From a checkpoint of a small transformer trained on Wikipedia: 277M tokens.
MLP neurons of a small language model. Each row is named by its layer, matrix (up: input weights) and neuron, and shows model dimensions 16-111. Each number is 128 + 24 x the weight over its row's rms, rounded and kept within 0 to 255.
A block is one neuron, or neurons of one layer that tend to fire together. Before each block is what it responds to, as a language model described it from the Wikipedia text at the highest values.

Description: Mid-word stem before -ia/-ian. Middle word pieces of place and nationality names that precede an -ia or -ian ending, like Cro|at|ian, Ser|b|ian, Calif|orn|ia, Arm|en|ian; occasionally other mid-word fragments.
L6.up23 [105 125 137 129  78 136 112 136 196  93 142 145 139 146 169 174 138 113  97 179 126 106 152 155 142 125 120 110 107 165 121 121 114 152 147 117 113 121 111 105 112  95 102 102 115 104  97 155  97 111 154  99 127 161 165 128 102 104 153 145  77 167 142 134 118 124 148 112 126 111 101 108 138 124 157 153 140  91 154 112 140 165 171 161 112 113 113  75  67 124 166 135 107 101 122 135]
L6.up103 [115 103  90 100 112 104 153 151 120 140 115 109 113 132 145 103 113 153 112 168 102  83 130 134 139 115 145 132  95 154 146 149 142  90 124 100 111 134 125 109 133 122 108 140 166 120  99 168  93 154 134  70 145 142 157 113  83 117 110 122 106 126 135  92 117 123 104 149 112 149 151 164 171  96 151 133 156 108 147 114 151 140 145 159 163 137  79  94 176  98  95 141 110 111 167 131]
L6.up267 [159  83 118 110 129 157 118 145 132 109 125 153 146 165 114 128 103 142 143 151 134 140 174 175 163 164 132 149 106 137 149 137 108  93 192 132 148 162 103 149 121 110 115 117 156 159 110 122  91 132 168 115  89 141 108 121 156 106 138 154 115 157 151 144 160 134 123 140 129 141 167 107 157 125 137 106 179 131 148 144 152 168 134  98 130 162 127 126  91 150 115 152 124 121 107 153]
L6.up295 [124 122 133 117 108 127 172  89 106 113 113 158 126 116 129 111 122 128 157 130  96 118 127  90 134 146 100 148 115 111 158 137  78 122 164 141 121 140 157 112 101 157 186 159 112 146 130 130 145 131 113 126 126 146 119 154 166 125 123 138  68 148 160  94 125 188 101 183 119 106 117 121 115 138 157 101 164 104 134 114 108 151 171 134 127 143 127 117 110 122 100 134 138 126 100 146]
L6.up385 [151 148 185 156  99 120 100 122 124 176 122 143  72 121 118 154 144 106  34  90 132 113 141 124 138 123 142 118 123 103 105 124 148 104 159 117 121 133 128 121 116 133 152 126  94 124 116 122 122 150 121 108 150 159 160 173 115 144 111 134  90 131 184 121 143 130  96 141 139 104 105 119 109  78 152 123 141  86 137 116 130 114 125 130 126  94 112 102 116 158 134 154 104 134 129 113]
L6.up804 [109 124  75 125 100 114 114 100  80 124 174 132 121 159 131 145 124 135  79 150 127 125 131 144 163 103 108 122 108 152 135 160 116 126 176 104 114 126 104  88 127 138 169 109 112 107 135 145 140 112  88 103 136 129 175 124 109 105 124 146 122 121 157  92 156 141 144 105 124 151 143  98 161 124 130 111 163 115 120 156  94 127 153 140 129 124  97 122 128 146 119 128 120 122 110 130]
L6.up841 [148 122 134 106 103 125 101  91 156 134 115 126 111 159 134 146 139 101 120 113 144 121 144 183 180 127  94 148 121 184 168 136 101 141 177  82 102 128 151  79 106 136 145 127 123 130 144 170 144 128 135  91 124 160 159 160 115 135 142 163 109 130 137 108 144 100 140 139 104 102 125 108 155 113 136 108 135 107 141 135 125 121 186  86 120 121 147 138  71 139 115 113 126 125 114 137]
L6.up982 [138 187 157 124 129 123 142 101 128 133 130  85 149 101  97 122 121 174 103 179 121  93 120 163 138 126 134 151 148 140 145 173 135 144  96 142 147 115 132 114 142 122 192 135 140  98 113 149 127 115 137 124 164 105 146 123 119 161 116 139 133 117 153 106  92  92 151 135 118 110  93 143 150  90 118 149 139 134  95 104 124  79 133 116 183 159 154 122  91 106 112 171 147 116  99 139]

Description: Mid-word country name pieces. Inner word pieces of country and nationality names, just before the -ia/-ian ending, as in Nig-er-ia, Cro-at-ia, Indon-es-ia, Colom-b-ia.
L8.up57 [122 103  90 112  98 142 112 120 141 133  96  93 131 108 179 122  99 132 130 149  75 120 175 111 162 146 158 185 110 131 182 124 131 131 115 106 157 142 110 140 133 138 136 144 111 121 165  98 153 141 123 146 120 132 147 121  94 128  92 133 115 101 174 110 113 124 154 125 133 133 141  88 114 115 107 112  89 109 111 150 115 175 174 157 190 145 131 150 127 124 154 150 139 105 114 120]
L8.up404 [133 155 132 116 139 139 119  98 133 117 125  69 127 149 144 105 137 124 136 106 150 106 123 124 101 112 107 137  87  83 136 150 174 123 102 144 101 126 127 109  94 120 125 134 115 160 155 130 114 126 100 131 122  95 173 102 180 115 139 133 146 152 145 111 134 139 145 105 130 125  91 151 142 152  95 151 135  88 148 107 149 134 124 123 153 148 118 122 132 162 113 157 129 112 154 153]
L8.up504 [102 142 101 120  92 154 105 122 159 120 172  90  96 131 106 112 153 111  77 162 139 153 148 119 168  92 122  97  90 117 155 135 150 151 136 105  98 123 114 124 146 157 117 120  91  99 125 109 139 145  87  93  83 136 150 161 111 125 132 154 153 111 135 120 156 127 176 175 146  92 101 118 120 151 125 112 139 111 119 135 115 138 157 167 118 144 148 163 107 114 130 104 158  96 119 150]
L8.up604 [ 90 110 155 149 137  96 145 157 123 117 107 106 111 134 177 163 122 129 141 136 138 112 113  95 157 144 166 141 130 106 163  95 163 126 138 148 130 132 129 128 118 103 136 106 112  94  85 139 141 125 113  97 117 140 180  98 110 139 122 144  82  90 127 128 138 123 117 159 140 119 111 110 113 124 114 139 142 126 158 118 156  81 132 150 188  97 136 124 113 109 157 101  92 128 166  78]
L8.up852 [133 139 137 113 116 137  97 120  97 129 158 151  98 141 159 134 169 148 141 139 111 131 100 159 151 180  89  99 137 134 137 130  94  97 126 155 122 145 105 138 178 124 153 106 115 112 127 149 151 146 138 122 125 170 129 126 100 137 134 135 145 143 163 145 121 104 159  84 132 115 142  73 148 136 125 130 164 126 142  98 100 138 137  97  84 149 131 153 143 134 155 140 126 133 156 123]
L8.up923 [115 145 119 111 141 123 111 112 108 129 154  98  95  94 142 106 150 115 105 143 141  85 166 151 134 152 157 148  99 162 127 119 117 109 129 172 109 150  81 144 138 104 106 138 127 146 182 153 132 121 128 170 109 134 187 135 116 157 155 106 153 124 125 120 104 175 109  94 135 119 104 125 155 136 115  69  88 124  88 133 123 162 143 152 154 159 122 129 109 149 158 159 114 121 127 138]
L8.up942 [133 139 160 136 130 104 118 140 101 112 138 111 180 154 151 180 119 131  90 123 176 105 136 144 117 115 150 108 116 145 141 118 100 117 193 113 159 132 127 116 115 123 167 103  72 117 139 140 135  99 147 106 178 116 162  88 105 102 126 130  92 155 186 115 124 134 152 127  86 154 121 127 154 114 126 103 130  87 151 127 135 146 193 125 165 156 111  88  88 138 110 120 108  96 119 150]
L8.up957 [117 154 104 129 105 115 147 125 143 115 158 100  90  82 125 114 195 117 110 123 154  97 133 113 109 123  97 136 114 132 176  89  95 158 193  79 167 149 124 131 110 116 131 119 110 125 146 114 152 109 158 100 139 143 138 116 123 121  94 168 119 177 155 108 120 158 140 155 157 114 132 140 137 148 125 110 139 109 133 126 127 116 167 109 156 122 122 107 110 147 144 131 168 133 133 123]

Description: Split quantifier determiners. Quantifier and determiner words, chiefly the second piece of split forms like e-very, an-y, e-ach, plus whole one, first, same, some; weaker on other word-completing fragments.
L3.up728 [122 105 127 203 134 103 127 159 159  86 132 123 144 150 107 107  84 182 126 136 129 127 134 141 114  77 104 137  98 135 109 117  92 141 150 100 133 171 117 118 122  86 123 123 110  96 128 137 152 101 103 130 124 136 135 123 114 152 105 118 125  98 161 119 112 159 122  87 161 137 106 114 132 152 163 151 133 136 150 125 147 135  97 116 105 120 115 182 107  95 145 123 116 138 113 171]

Description: Mid-word pieces and contractions. Word-internal pieces following a short prefix, such as the F in MF/DF and the K in GK in squad tables, the apostrophe in doesn't/wouldn't, and fragments like w-ick-et and Re-le-ased.
L8.up198 [139  85  96 147 164 164 101 131  87 147 147 114 141 104 152 100 114 110 138 117  74  96 136 106 147 141 160  85 113  81 109 101 110 156  93 149 132 150 103 143  90 107 139 131 154 112  55 123 137 185 135 165 130  97 137 137 167 143 156 144 124 111 126 143 110 122 173 124  80 142 131 125 161 107 114 147  89 131 139 137 122 134 169 108 119 156 110 100 152 137 136 183  99 115 147 153]
L8.up354 [134 142 123 123 124 152 130 166 104 126 152 105  92 159 130 127  77 143 157 107 122 112 119 136 102 106 125 128 170 116 162  74 112  87 133 146 112 112  79 179 103 131 181 116 114 143  96 111 118 107 138 147 138 153 111 110 147 116 147 137 123 103 140 129 122 148  92 126 147  93 116 157 123 114 180 127 130 158 143 173 111 128 156 128 136 129 104 144 160 135  94 106 171 120 130 134]
L8.up502 [126 124  96  81 156 161 122 111 123 149 127 150  75 158 159  88 151 136 145 160 161 142 147 109 149 111 133  93 159 114  89 147 140 156  94 101 130 104 118 118  76  88 152 103 117 112 119 112 139 101 140 136  82 116 158 134 115 161 175 148 140 137 144 130 123 105 126 149 178 101 156 119 135 143 108 192 142 123 139  95  94 128 148 136 114 134 150 118  94 131 154 144 146 140 126  99]
L8.up693 [ 92 115 143 167 122 156 151 103 129 117 152 116 135 136 110 120 113 100 151  93 121 101  99  94 130  78  80 139 111 158 108  87 129 116 110 100  81 166 163 154 126 105 159 134 137 103 110 138  81 117 115 185 115 166 105 168 138 124 107 167 137 102 150 104  75 111 119  92 154 158 120 128 157 167 143 142 169 145 116 127 121 151 120 135 107 103 138 104 114 115 131 146 149  78 158 133]
L8.up695 [125 151 130 113 150 129  97 119 127 186 156 123 151 155 154  87 148 161  87 139 101  91 191 120  94 138 123 137 140 145 119  99 154 121 161  98 151 152 148 139 122 119 142 100 154 134 112 112 145  76 125 179 150 114 102 130 144 130 137 144 153 106 111 142 137  90 143 106 129 106 133 148 149  98 119 124 183 125 115 142  87  97 181 128 160 143  82 107 106  86 192 111 112 132 110  81]
L8.up822 [164 125 123 131 134 138 127 135 109 114 109 160 123 136 100 136 153 100 148  97 128 133 130 149 131 125 103 138 152 123  69  92 161 135 172 113  85 119 135 167  93 167 175 121 126 162 166 142 184 134 138 120  96 139 129 148 124 134  82 130 104 128  87 137  93 117 117 124 111 116 165 133 123 101 112 141  98 122  81 116 125 119 161 110 133 108  66 103 140 193 175 140 132 102 121 136]
L8.up891 [117  56 189  80 126 129 125 143  97 109 123 142 161 119 117  90 161 155  86 135 128 120 101  96 106 115 125 159 101 153 116 157  65  81 161 127 136 104 118 111  79 130 146 142 137 142  91 149 173 125 107 112 126 136 122 143 158 146 112 161 153 158 138 152  70 130 158 152 122 111 115 123 134 148  97 138 127 144 107 172 131 101 153 159  91 127 123 111 165 156 162 150 124 128 136 123]
L8.up1009 [176  87 114 163  98 154 131 126 160 148 108 156 140 103 120 110 120 151 112 156 112 122 151 124 112 110  86 130 102 125 104 144 127 146 126 133 127 102 116 120 141 104  91  99 140 115  52 139 132 172 153 136 132 150 118 143 126 115  77 112 158  99  99 170 114 158 161 138  80 147 139 160 157 103 124  78 153 132 133 134 112 120 100 131 155 158  65 130 111 126 131 170 118  95 168 152]

Description: Mid-word foreign name pieces. Short word-internal pieces inside transliterated non-English names, mostly South Asian, Arabic, Finnish or Japanese, such as Baj-p-ayee, Rizw-an, Ibrah-im, Jerus-al-em.
L8.up8 [ 90 136 107 100 136 115 118 125 154 120 107 108  89  69 141 102 128 131 130 155 110 116 113 119 119 130 157 100 129 156 175 149 128 149 108 105 165 128 130 147 129 137 158 138 123  98  78 157 123  78 107 159 116 138 139 114 113  96 108 116 138 141 134 139 114 147 101 116 160 144 114 105 121 142 112  71 117 161 137 133 130 121 180 131 166 138 145 143 129 125 132 167 135 163 127  76]
L8.up36 [ 99 148 126 164 136 154 140 139 117 124 101  92 113 110 171 124 152 147 110 111 134 135 149 143  96 130 136 129 108 149 162 113 156 133 106 118  86 153 150 132 115  93 133 146 136 116 136  98 147 113 125 151 128 116 121 110 132 118 151 163  96 152 136 122 142 171 111 115 122 115  86  91 162 172 105 160 163 116  82 112 122 106  80 134 205 148 155 132 108 169 130 132 150 132 132 134]
L8.up138 [ 94  97 145 108 169 125 142 139 117 100 137 129 117 143 112  84  97 125  96 138 131 113 103  74 103 145 181 119 121 120 103 165 128 142  98 173 141 139  91 113 153 134 143 121 113  90 104 111  93 147 119 131 147 135 119 108 137 167 145 120 137 132 139 136 112 106 140  94 132 138 121 103 126 106  99  90 106  95 101 108 153 135 144  92 157 117 113  97 134 159 166 193  83 158 125 127]
L8.up176 [170 136 138 166 102 107 131  73 108  79 191  82 113 117 178 101 151 159 134 107 149 102 120 113  92 138  81 133 117 173 133 159 134 173 136 117 160 142 114  96 161 146 155 123 100 126 128 140 104 142 188 144 118 156 120 151 121 174  99  98 100  98 137 129 157 132  96 151  91 120  89 150 113 120 131 129 133 132 171  98 132 167 138 118 129 121 107 136 119 107 153 162 110 146 158 126]
L8.up475 [102 103 155 157 119  85  94 121 140 142  74  90 149 148 143 141 149 132 105 101 143 105 153 121 124 130 157 143 131 167 127 134 135 125 103 101 147 130 108 102 119 172 152 151 147 160 100 166 155  94  92 175 128 121 113 122 143 108 136 128 157 129 176 123 111 121 111 137 151 180  90 112 122 124 115 121 157 131 104 133 102 104 158 141 185 135 119 114  94 124 170 123 125  99  95 140]
L8.up595 [156 173 128 141 113  97 130 153 138  95 136 122 131 102  82 113  91  94 136 126 160  98 113  90 117  91 105 136 149 165 169 101 135 139 124 141 121 118 140 124 144 112 108 143 147 121 109  97 156  97 143 119 137 102 157 143  65 151 111 127  99 125 123 155 146 157 100  92 129 139 154 126 123 143 119 166 158 145 112 162 122 145 145 150 181 139 164 124 139 171 124  87 143 126 118 145]
L8.up710 [128 116 119  96 139 124 160 154 133 165 164 125 123 124 122 112 151 157  86 113 144 130 101 105  99 114 117 119 107 136 114 123 125 193  85 134 166 145 115 104 107 132 139 130 123 102 126 123 134  75  97 143 146 101 171 133 145 124 117 115 155 100 112 107 136 112 145 120 126 126  86 162 157 164 114  73 105 120 135 114  96 159 130  87 152 121 143 141 133 151  87 150  89 151 119 185]
L8.up856 [115 131 135 101 141  95 130 158 189 114 186 100 109 152 142  95 178 210 130 104 153 137 121  96 100 151 148 107 130 126 154 115 154 168 130  93 102 129 130 113 163 145 133  86 123 152  85 126 154  91 135 155 121 123 134  80  79 106 106 127 118  91 122 169 110 121 140 142 174 139  90 129 168 118 162 120 148 147 124 121 148 158 125  93 157 165 140 172 120 139 156 134 102 153 130 126]

Description: Main verb inflections. Inflectional endings that complete a subject's main verb in narrative or biographical sentences, mostly past -ed, as in signed, returned, worked, and also goes, swept, took.
L8.up182 [138 155 178 124 128 170 146 155 135 166 123 151 131 130 157 110 122 123 144 113 131 155  97 137 158 117  94 145 103  93 155 121 145 110  91 101 160 126 128 121  95 124 142 133 120 141  61 131  78 158 116 121 176 147 160 119 111 167 106  92 163  99  93 136 170 129 110 157 132 117 147  84 146 170 104  93 109  77 152 150 145 147 137 149  97 157 119 103 136 135 199  89 103 133 166 133]
L8.up333 [131 122 101  89 109 123 145 156 129 112 119 154 146 136 194 112 105 136 112 120 128 125 118  90 126 124 118 168 195 156 121 162 121 148  86 115  96 114 146 100 126 119 110  98 112  77  67 136 127 118 132 142 135 128 120 155 156 146 124 107 137 153 140 151 161 144 179  78 119 149 130 126 131 124 127 176 161 132 135 130 156 137  99 112 142 144 126 137 151 128 153 116 156 123 159 154]
L8.up444 [110  99  88 185 102 107  89 130 153 131 114 185 107 114 108  94 161 128 126 129 116 144 138 127 133 117 129 127  88  82 103 172 170 101 121 117 113 152 120 134 101 153 147 151  97 118 127 111 153 108 152 155 183 134 124 126 183 108 106 135 119 122 105 132 174 145 105 153 146 133 111 129 120 128  85 138 129 103  81 143 140 180 116  96 118 140 125 141 129 165 124 115 121 125 107 168]
L8.up574 [138 150 133  82 144 128 118 142 117 139 109 114 127  84 121 133 146  90 177 121 138 147 149 165  74 134 113  98  88  81 136 117 158 122 105 138 179 135 108 114 137 124  95 159 138 126 115 128 134 135 109 118 129 137 165 133  79 138  88 142 153  99  81 130 179 160 105 155 155 122  90 123 142 157 144 133 127 131 132 114 107 152 127 168  76 109 101 116 138 116 137 139  92 147  99  91]
L8.up703 [170 101 144 157 125 123 112 112 157 112 129 147 143 144 127 121 115 122  87 147 106 184 120 112 152 142 135 137 113 169 116 130 181  77 121 115 119 118 112 144  90 136 198 128  96 160  79 112 147 162 115 125  86 139 129 128 121 174 145 131 136 119 163 138 105 124 117 142 125  92 123 116 162  91 118 132 154  89 113 129 104 139 160 159 141 112  92 112 158 134 154 148 123 102 121 128]
L8.up707 [110 112  88 122 122 135 104 103 118 138  88 126  79 140 105 123 147 108 127 156 132 191 132 102 134 139 125 166 135 127 143 115 152 135 102 169 111 116 107 148 165 128 125 109 128 133 152 121 128 140 132 106 160 112 128 140 118 122 106  88 151  98  98 121 128 124 115 125 136 109 175 132 163 118 142 120 132 139 149 144 121 130 139 128 161 147 129 135 102 112 152 117 133 188 155 108]
L8.up755 [119 122 147 124 125 165 148 130 130 131 139 129  95 153 132 109 124 133  96 141 185 133 127 152 136 136 162 147  73 145 158 130 169 136  94 152 119 128 135 137 146 164 138 146 102 144 121 109 118  56 143  94  93 124 124 127 133 136 108 145 125 101 101 125  93  68  99 121 121 122 147 127 176 139 123 135 176 102 143 127  97 143 142 120 123 125  93 141 157 166 145 158 132 143 118 127]
L8.up779 [ 99 120 118 114 160 115 137 178 129 123 139 147 145 134 101 111 120 101 108 129  97 131 121 112 133  86 149 123 113 101 140  74 115 102 111 138 136  97 166 153 150 138 128 164 130 128  96  96 142 146 141 109 154 150 125 154 137 172  86 109 155 133 111 144 110 129 105 111 138 133 115 129 113 156 161 131 137 156 160 150 104 163 126  90  97 135 162 123 119 137 200 113 126  91 117 143]

Description: Word-internal "a" fragments. Single-letter "a" token (sometimes ak, ri) splitting a word after one or two letters, mostly proper names and foreign words: Y-a-ounde, Ren-a-ult, Prah-a, f-ri-ed.
L3.up867 [131 159 137 145 141 123 137 138 137  86 127 110  95 132  79 149 144 123  99 109 125 167 142 123 127 119 105 149 152 145 169 142 143 118 118 116  73 177 111 110 148 106 157 141 144 134 148 129 132  96 137 117 127 140 132 161 125 145 113 159 139 133 115 149 168 146 113 103 135 150 111 100 109 135 164 122 100 137 170 130 152 159 121 117 117 165 110 135 162 165 140 121 166 133  87 101]

Description: Naming "known as" setups. Words that introduce a name or alias before "as", like known, referred to, such, the name; also mid-word fragments (pun-che-s, mag-az-ine, Ty-pe).
L3.up830 [171 161 145 146 122 154 143  98 128 145  98 152 110 120 107 174 129 159 101 127 129 130 162 151 166 115 131 163 119 112 111  62 114 162  91 140 139 131 159 142 125 171 157 175 122 119 123 113 122 130  97 147 125 136 156 120 113 170 176 143 163 101  94 111  72 130 151 116 126 103 149 127 110 148 116 150 162 158 132 141  76 118 142 101 105  96 136 162 124 141 160 121 125 157 165  99]

Description: Mid-word subword fragments. Short vowel or letter fragments inside words split into several pieces, often South Asian names, e.g. Dham-i, Rest-a-urant, Estab-l-ished.
L6.up175 [113 124 150  88 111 136 145 100 123 124 133 134 140 132 119 156 129 148 105 136 131 140 155 109 135 134 163 143 136  83 162 146 121 115 127 138 137 150 147 102 139 127 101 133  78 154 109 104 122 124 132 131 137 120 145 145 116 156 133 116  98 144 145 101 154 188 115 101 129  78 142 122  85 181 148 133 160 114 112  78 169 161 142  89 164 120 101 162 117 159  72 126 150 154 174 125]
L6.up388 [152 189 137 126 107 138 110 185  90 122 143  65 151 134 132 176 127 147 109 115 113 137 114 113 122 114 134 118 128  96 107 142 106 128 120 111 135 101 116 140 123  90 139 143 129 142 133  92 111 104 129 142 111 168 149 134 103 142 149 137 116 115 115 157 124 167 149 134 143 122 108 122 148 108 137 141 109 142  89 127  92 119  81 136 110 162 140 181  80 147 138 114 106 118 170 115]
L6.up513 [116 140  98 117 153 155 113 134 134 131 129  86  73 123 100 139 182 166  84 104 140 136 162 113 178 107 157 106 133 130 150 125 172 159 107  82 134 139  94  91 119 155 166 121 107  98 102 146  97 100  49 108 132 151 111  81  98 150 128 105 149 100 129 161 164 109 109 130 149 112 140 118 122 140  86 123 113 130 122 108 142 150 146  79 131 130 135 127 140 133 142 113 118 146 120 141]
L6.up535 [ 97 143 120 135 124 141  94  85 100 117 133 127 141 126 121 120 180 181 121 132 169 136 188 130 129 154 128 104  90 113 133 135  83 136 110 129  98 127 111 116 143 102 174 112 136  96 107  84 131 117 119 149 142 129 108  90 140 144 106 117 145 165  93 108 156 211 126 101 152 128 105 126 137 123 128 109 164 130  84  89 124 124 122 146 161 105 121 161 108 128 114 166 153 113 123  95]
L6.up672 [ 92 142 138 134 126 151 133 109 172 122 156 116 136 127 155 105 155 153  99 136 113 126 143 110  88 113  85 136 119  84 163 174  96 165  90 139 112 148 118  61 135 134 125 125  91 122 114 103 118 123  72 154 172 121 120 128 118 130 154 108 133 121 132 132 154 139 109 123 140 152  99 148 150 139 122 125 109 145 159 118 101 176 105 121 161 178 133 114 129 172 127 143 110 169 125 154]
L6.up774 [129 109 111 103 127  84 159 144 136 127 157 123 196 125 140 154 115 109 110 147 161 114 161  97 119 114  99 104 143  98 135 156 132 118 128 111 131 150 136 106 129 136 135 120 116 133 129 136 129 130 123 190 128 190  97 103  99 116 131  89 112 132 128 113 132 154 107  87 144 110 112 158 173 165 123 122 152 125  91 129 131 150 116 123 114 142  51 136 110 142 112 169  98 100 127 126]
L6.up925 [ 93 116 152  85 124 142  97 111 134  89 138 116 148  97 137 112 152  97 130 125 164 116 158  69 138 158 154 153 138 103 126 128  99 137  88 140 126 124  93  82 166 100 139 116  94 135 134 130 117 141 117 106 197 141 124  97 162 138 136 127 156 111 132 142 173 110 133 146 194 167  96 107 131 164 119 109  93 113 146 135 155 182 121 127 146 121 175 117 122 178 143 136  78 153 125 128]
L6.up942 [122 116 108 158 112 120  90 117 128 152 114  95 160 154 120 148 146 154 119 162 171  97 137 135 120  88 132 159 144  94 145 144 113 170 103 101  99 157 121 110  97 128 104 195  77 132 143 132 102 129 130 134 125 184 125 116 173 129 125 110 139 147 117 145 165 164 130 133 128  98 108  95 156 159 129 100 122  95 137 111 113 109  66 144 174 137 123 175 111 120 127 147 106 149 138 103]

Description: Mid-word fragments, Croatia. Inner pieces of split words, above all "at" in Croatia/Croatian, plus pieces like Ind/ind (Independent, indicates), Nunavut, Fiat.
L3.up689 [124 133 125 108  80 118 123 169 149 116 182 126 144 153 157 158 174 123 114 119 101 135 139 176  87 140 132 133 113 106 122 159 123 134 134 165 115 101 118 138 126 129 114 144 137  91  95 125 115 151 124 138 122 131 109 164 153  97 153 135 100 167 160 136 142 134 106  99 111 113 158  82 155 149 160 120 151 131 179 116 150 135 121 109 108 152 132 113 147 114 162 120 107 141 137 124]

Description: Fixed-phrase first word. Words or word-endings whose next word is nearly certain, mainly such (as), best known (for), according (to), responsible (for), played (as), same (as).
L6.up167 [129 141 102 135 116 124 146 155 144 106  94 147 113 131 128 155  93 150 108 130 120 132 114 186 139 138 127 138 103  98 115 110  94  84 155 126 125 142 149 109 134 119 127  95 108 110 120 127  99  81 142 145 166 134 139 103 131 142 144 194 124 136 121 126 136 187 155 109  71 137 120  90 129 118 134 142 154 100 130 143 120 118 111 148 171 151 153 182 142 108 166  86 105 134 150  95]
L6.up202 [119 143 116 151 127 150 102 182 127 170 114 183 156 170  97 136 198 120 116  90 118 133 130 120 132 103 169 152 121 168 138 162 126 140 111 151 162  98 116 100 127 147 108 128 128  81 137 131 103 123 141 141 127 158 129 131 127 105 134 126 147 152 157 160 116 134 122 123 153 127 150 124 134 159 126 121 160 121 150  97 106 137 132 155 117 120 128 148 119 118 145  92 138 106 137 119]
L6.up205 [106 105 114 134 143 158 122 102 130 144  99 141 117 121 146 173 180 150  97 131 120 170 109 128 146 129 137 146  87 112 131  61 111 137 145 133 136 139 145 149 102 107 125 134  88 124 140 112 131  77 130 149 159 156 122 138  87 122 128 125 113 160 158 136 114 161 114 107 173 120 149 166 179 105  93 112  94 124 113  84 113 127 124 121 115 127 152 105 109 172 158 104 101 158 174 143]
L6.up242 [126 108 104 182 168 160 159 133 114 138 149 121 138 111 122 182 119 135 146 124 120 147 124 158 139 115 113 122  96 146 119 135 121 130 140 113 166 145 119 134 109 140 124 133 105  90 101  99 110 171 124 150 174 127 120 123 153 145  96 122 126 122 153 149 153 137 133 109  91 103 130 135 158 137 111 107 140 118 163  78 170 106 110 117  69 119 120 119 105 118 157 169 123 149 161 153]
L6.up307 [171 142 135 127 135 171 116 115 142 135 102 183 134 122 132 151  99 129 136 117 116 154 118 124 135 132 110 166 111 131  98 100 176 162 143  93 107 140 152 155 138 130 164 142 134 117 138 137 115 113 106 135 132 136 109 106 155 148 114 141 150 101 143  97  97 132 140 137 189  80 144 137 155 148 124 123 171 131 129 129 143  95 121 117  95 183 132 143 164 109 147 123 159 137 157 146]
L6.up382 [121 123 101 113  90 137  96 141 142 127 151 138 119 124  92 107 180 123 120  85  98 165 124  90 118 146 150 132  89 156 149 170 163 111 155 137 122 126 129 126  65 142 166  95 119 107 135 123 148 132  67 145 126 137 108 139 154 114 138 127 102 109 112 126 129 144 116 108  94 121 126  98 123 131 119 133 139 154 119 131 131 138 110 170 131  91 134 145 172 167  99  84 133 159 110 108]
L6.up905 [126 137 111 132 140 138 132 153  92 132 129 105 156 135 124 132 158 131 147 120 143 170 105 131 100 150 147 136 125 126 147 141 121 165 111 182 143 164 127 173 103 127 143 149 139 132 153 139 120 123 135 204 139 100 195 103 139 165 145 136 152  70 157 157 132 148 182 145 152 127 149 134  98 109 146 123 138 139 101  86 139 122 134 120 144 159 126 137 106 117 148 101 143 154 165  97]
L6.up978 [121 121 149 153 144 127 103 136  92 162 123 103 123 101 131 126 150 132 149  94 132  91 157 124 147  79 119 132 132 153 118 169  88 140 171 118  98 110 115 162  87 131 134 122 120 140 108 108  99 119 143 145 121 168 105 127 113 116 159 178 130  85 129 147  89 110 140 121 111 116 157 145 130 107 153 128 160 137 139 153 110 113 108  90 164 177 140 132  92 124 143 132 148  91 130 105]

Description: Word pieces and clause openers. Fires on middle word pieces (De-ut-schland, neit-her, e-ach) and on words opening a clause after a comma or period (which, one, no, This).
L6.up14 [128 145 123 100 114 157 119 117 150 145 157 154 163 102 112  96 125 122 158 143 144 102 154 120 108 162 167 130 118 132  80 114 120 111 167  88  70 148 119 157  95 136 141 124 132 154  64 126 142 124 117 176 122 143 104 145 127 120 102 176  98  77  94 103 156 112 120 132 110  87  80 167 106 128  74 155 144 127 141 124 156  99 167 156 132 152  96 136  90 110 132 184 125 144 111 126]
L6.up220 [140 103 170 150 138  99 125 155 157 148 146 124 155 133 100 137 173 125 159 138 126 150 141 114 114  88 123 164 169 160 121  84 112 132 139 144  87 132 112 104 129 170 124  80 144 103 124 116 136 136 126 136 118  99 115 114 121 139  94 153 121 122 116 153  58 134 102  96  73 101 136 136 120 100 136 149 114 127 146 132 122 153 138 151  90 137  96 122 123 100 136 127 169 145 113 134]
L6.up256 [107  89 158  91 150 155 144 146 136 178 158  99 120 123 147 144 145 107 138 124 145  95 143 104  72  74 103 154  97 142  90 117  95 136 120 129 126 133  94 133  98 120 126 122 102 155 112  79 106 136 122 171 148 103 142 142 137 129 111 134 138 143 144 128 125 137 126  91 153  87 132 145 107 118 130 115 162 125 110 111 125 148 161 135 106 110 147 135 145  89 119 147 177  62 116 149]
L6.up286 [143 126 119 151 141  99 157 145 124 139 141  82 137 131 119 111 115 102 155  85  57 158 104 119 154  95 147 125 148 139 145 112 147 113 143 116 132 133 117 157 106 118 136 140 128 140 139 101 144 121 145 133 123 119 144 179 134 134 169 138 120 163 127 148  94 152 127 151 120 122 139 159 162 105  72 116 143 135 166 108 155 124 125  87 119 135 114 124 158 151 133 160 110 136 196 123]
L6.up611 [123 125 148 139 136 160 103 142 147 103 122 152  84 157  93 124 139 106 181 147 140 131 118 159 167 106 105 110 137 142 102 103 109 102 138 132 147 149 135 107 110 107 157 115  99  87 117  73 124  77 121 157 137 133 108 152 135 144 153 129 143 132 128 140  70 135 120 117  77  84 129 134  93 143 149 129 137 169 109 156 146 133 145 103  81 122 155 149 146 152 134 136 143 145 119 139]
L6.up805 [149 107 133 116 110 126 101 141 122 158 103 140 109 125 152  75 101 112 155 128 106 110 116 101 130 147 129 110 161 136 127 129 117 145 174 108 125 112  99 101 100 115  98 121 149 133 114  97 127 103 150 183 112 126 148 152 142 121 108 153 104 120 131 112 114 129 147 155 125 135 152 141 150 164 111 132 131 112  98 142 118 165 144 134 132  93  81 108 105 119 127 142 115 105 122 110]
L6.up827 [125  98 105  92 133 121 144 136 105 123 134 126 124 146 126 161 142 134 139 173 148  69 109  89 154 163 110 168 156 143 184 162 138 110 147 148 119 118 104 120 151  84 149 108 125 110 145 101 114 148 139 138 141 110  86  81  85 134 111 141 122 129 111 159  89 126 129 154  97  99 146 144 117  87 140 120 127 143 143 119 102 101 149 146 145 128  71 127 152 144 101 156 123 135 131 127]
L6.up865 [106 167 100 135 106 139 130 124 108 118 145 165  78 124 117 129  99 128  93 139 133 117 134  98 126 125 134 158 120 125 148 140 164 151 140 169 118 115 154 120 103 116 115 114 122 119 130  94 140 128 108 125  99 101 128 172  62 182  97 139 153 134 119 100 125 112 113  92 155 110 105  94 155  98 119 101 133  99 155 115 103 143 112 107 108 141 132 169  84 129 118 175 124  78 143 129]